config.yaml
num_hidden_layers: 9
hidden_size: 192
num_attention_heads: 3
num_key_value_heads: 3
head_dim: 64
intermediate_size: 384
vocab_size: 4096
hidden_act: "swiglu"
norm: "rmsnorm"
norm_place: "pre"
norm_eps: 1e-05
positions: "rope"
rope_theta: 10000.0
rope_fraction: 1.0
qk_norm: false
attn_scale: 0.125
bias: "none"
tie_word_embeddings: false
parallel_block: false
init: "normal"
init_std_qkv: 0.0409
init_std_o: 0.00963
init_std_up: 0.0409
init_std_down: 0.00681
optimizer: "adamw"
learning_rate: 0.0017
beta1: 0.9
beta2: 0.98
weight_decay: 0.064
lr_head: 0.00525
max_grad_norm: 1.0
warmup_steps: 203
schedule: "wsd"
decay_fraction: 0.819
decay_shape: "linear"
final_lr_fraction: 0.0
batch_tokens: [16384, 32768, 65536]
max_seq_len: 1024
doc_mask: true
train_tokens: 259500000
max_steps: 7141
dataset: "wikipedia_en"
MLP neurons of a small language model. Each row is named by its layer, matrix (gate and up: input weights) and neuron, and shows model dimensions 64-191. Each number is 500 + 50 x the weight over its row's rms, rounded and kept within 0 to 999. Numbers have three digits each. A neuron's up and down rows have the sign that makes its largest values positive.
Before each neuron's rows, "fires on" lists the tokens most often at its 100 highest values on Wikipedia text that the model never trained on. A number after a token or word is its count.

fires on: "po" 16, "histor" 14, "of " 9, "gr" 7, "end" 7, "ian" 5
L3.gate81:408506436473492465453498498540493502535502547524426502560503528499493457505595423549499504432531498503492496504461438601537554493560520487512556438529488431541486580494608488557567519448468521579506505558537451506605518473509588601518510483451525541541479466537517532510475520425596416550436488484533456512472505493394525499467559503572507487513532481467439563528572636525461487427449
L3.up81:369473586506502501457579415445515491534596470480457540376429521582523511537470540473456474464545485507527398579392406457552514476534508514504565390518492496470489538490497571488454523504505489591500466500501384399585503473520543523464452462485425474469524467504505492482419538519515496534450439440547478546475479570448502449493525489517532492657536411422482484562503511488536550523521

fires on: "g" 17, "t" 12, "mat" 11, "which " 11, "st" 6, "• " 6
L3.gate144:435612499507388400473448391498391514604569453476474435510558463476559503497490536483540462594512461483449434547503456488539488466493487533484456531507541444507479469574541459508516519528459495498426502530491466437446533454553594498564502472446487460522508513459402580442484429475455478502457482566524483500407494530487531531565484481523600442565461477571470566539588573485546567501570
L3.up144:432488455532521464483560495501442486540419543430529515536471498573542469576538444448487548527555502503483489451419541431483536489584526538502417618462530538486505525489473550490447465524619535454434407486419492471556424357539518529526443455510458600561468457547540473509536528481437471478546498501509504487502468513531482463534522520572413523371470528627568460473539484528542472503543

fires on: "out " 26, "about " 20, "more " 15, "announced " 8, "Un" 5, "al" 4
L3.gate303:499479507487441549505449499584632482526526526598415621503512508399383464562556492468559489454444513503627465599426536463521441506471561523527498597530523457434496457556522533556588493496523579472466575537524519535583536471488561425513480427585573414425443476496461458599478501450468457555540478442447448539450548383546436527504536589478510579561502513383445523487496517530547542473460
L3.up303:575544472610498484436517513508591515501442452436546538442593528469448533496516432469541500495402505586607516494521520469511492458571503470446541553543478550384458524483462368590524423529406526471521525539518454591545439549485611457469568487605486515481415441569505528435500453514474492487509530433493482505465519556548529420508566439495537486520605526524497453493529437524510497520503

fires on: "n" 20, "x" 18, "electr" 10, "to" 9, "sol" 8
L3.gate44:501591509444505491520514462447488482528537465616565478480469508456507492526576505539448402503537580540563456543463510430487387404501503543473584482463502500593418400588563524525598520655519463500421522500507504492493437540582541511531523518477457482436459413546445524477464499537473472542394448566482495549436531520446506533540521557529466531511463505447449486486545515405520536471560
L3.up44:389554559560507478529577474507508476614483482410473574512517408426528486521561528525498517427521521621520500530402496528403581557590544493610485440585500486530545557510470451518544480562530547520515497562547514544462463514483589526447412445455477520493435470489511501456449590547577558515478535516588482512558416536486429459441542570549519547504446490497470533507442584518593524459534

fires on: "ar" 20, "ag" 14, "op" 13, "li" 8, "opp" 8, "illi" 4
L3.gate155:497500431520560578467481459499466499448611508509569563528432488444603523436479498501471474462423480494538475483488483503456425515473463439441562538444499517517488376483567461487487462513525631482467486521557468566525504437554588464470474469568413563518567470451499507542521548463555424497552461456493451482561485531436483440524400560464505492576474524431526481482396494393540489527486
L3.up155:497552423476500617479466519537450527514483548469506523533471456537486572500604453549471478510469483562553546525459433450449485499504472597537583506471490534523529515436469467495412458530485489497589432425477536496508501392457443430482540491473638491527537617441502435483543574482570508363580478534552554461504513508505494480474516484462441522509439484477536482517448478603512494541509

fires on: "wh" 18, "su" 14, "fin" 14, "u" 13, "part " 9, "pen" 9
L3.gate67:501459476499574460426522509476490573430577565621488453537488525510476526483548448516449540448484471433513481543466516522564548462449487549511562555472506496548486477470509525468514564510468466517533558462487470512558513509441371650575580468490429549584497436495489514531524469460506516511383487495601499494459516517552510485517542511561525460446455486579426499487510474568501531460544
L3.up67:529484469552525466406561493459459583557548522517543484483443504486478523385526551553462504500532350534555539569449539422533465437471504448502471442537474535550479521501519593476467446520413455390512546536488472544520419495425521538455533498513555508505459526577502412424430502600547516533484585493535425501471529581430490574567527396572526519532469544544474590512551573418459499482495

fires on: "ou" 40, "hand" 12, "ú" 10, "cou" 9, "ó" 6, "cep" 5
L3.gate318:361498490493518389499525466459468474461482519497441435438551508456538478547434465512552471647484415461542541498456568449459463575665492503558465512402515477434554419513516438427596471474473510509505486488418525459481488411413571454540492483488543485489376566519466555567465560433523424509470488471495452432484502524406494478525587531546527540475535497551422459491432418463533479534450
L3.up318:437570485504604421485414425455458521437425489557442421522451423389548496561480561529530457475477468465492436465597526448522489472566496575455574530476570508483459506529522555415511559602416508525498492444514571448483485475475568533513517517501641489576544468533540525471496519496460562448455542493518468437577514484492492489449483603496638498500491502553468552538506482539443546552458

fires on: "ens" 21, "d" 19, "s" 19, "ent" 16, "–" 4
L5.gate116:553507434545506514533485438482469471480565464490444546546532537496560458512535506531483493556463602564460457469546393494393406518508591569550430550472508463549512472518443499586554530538497569550605514537631491513525588482479547484424581521485419462449513574487454568502524548549502500510496522536459552508524518516398517479512540546560437413468374526476468485608460514542500521477518
L5.up116:553535509567481488441502500566621523498427544491503417452447462582628478489557527530513486364462539439413439587556510519548484482508504462496472459475511527535576551499485469582443530481418407530542501462588492510482522496431548432407490532561552489460569553463482595422494454518524528472551458479572589468475517538452488483576537404439569527502479571520484488584499423473492456517600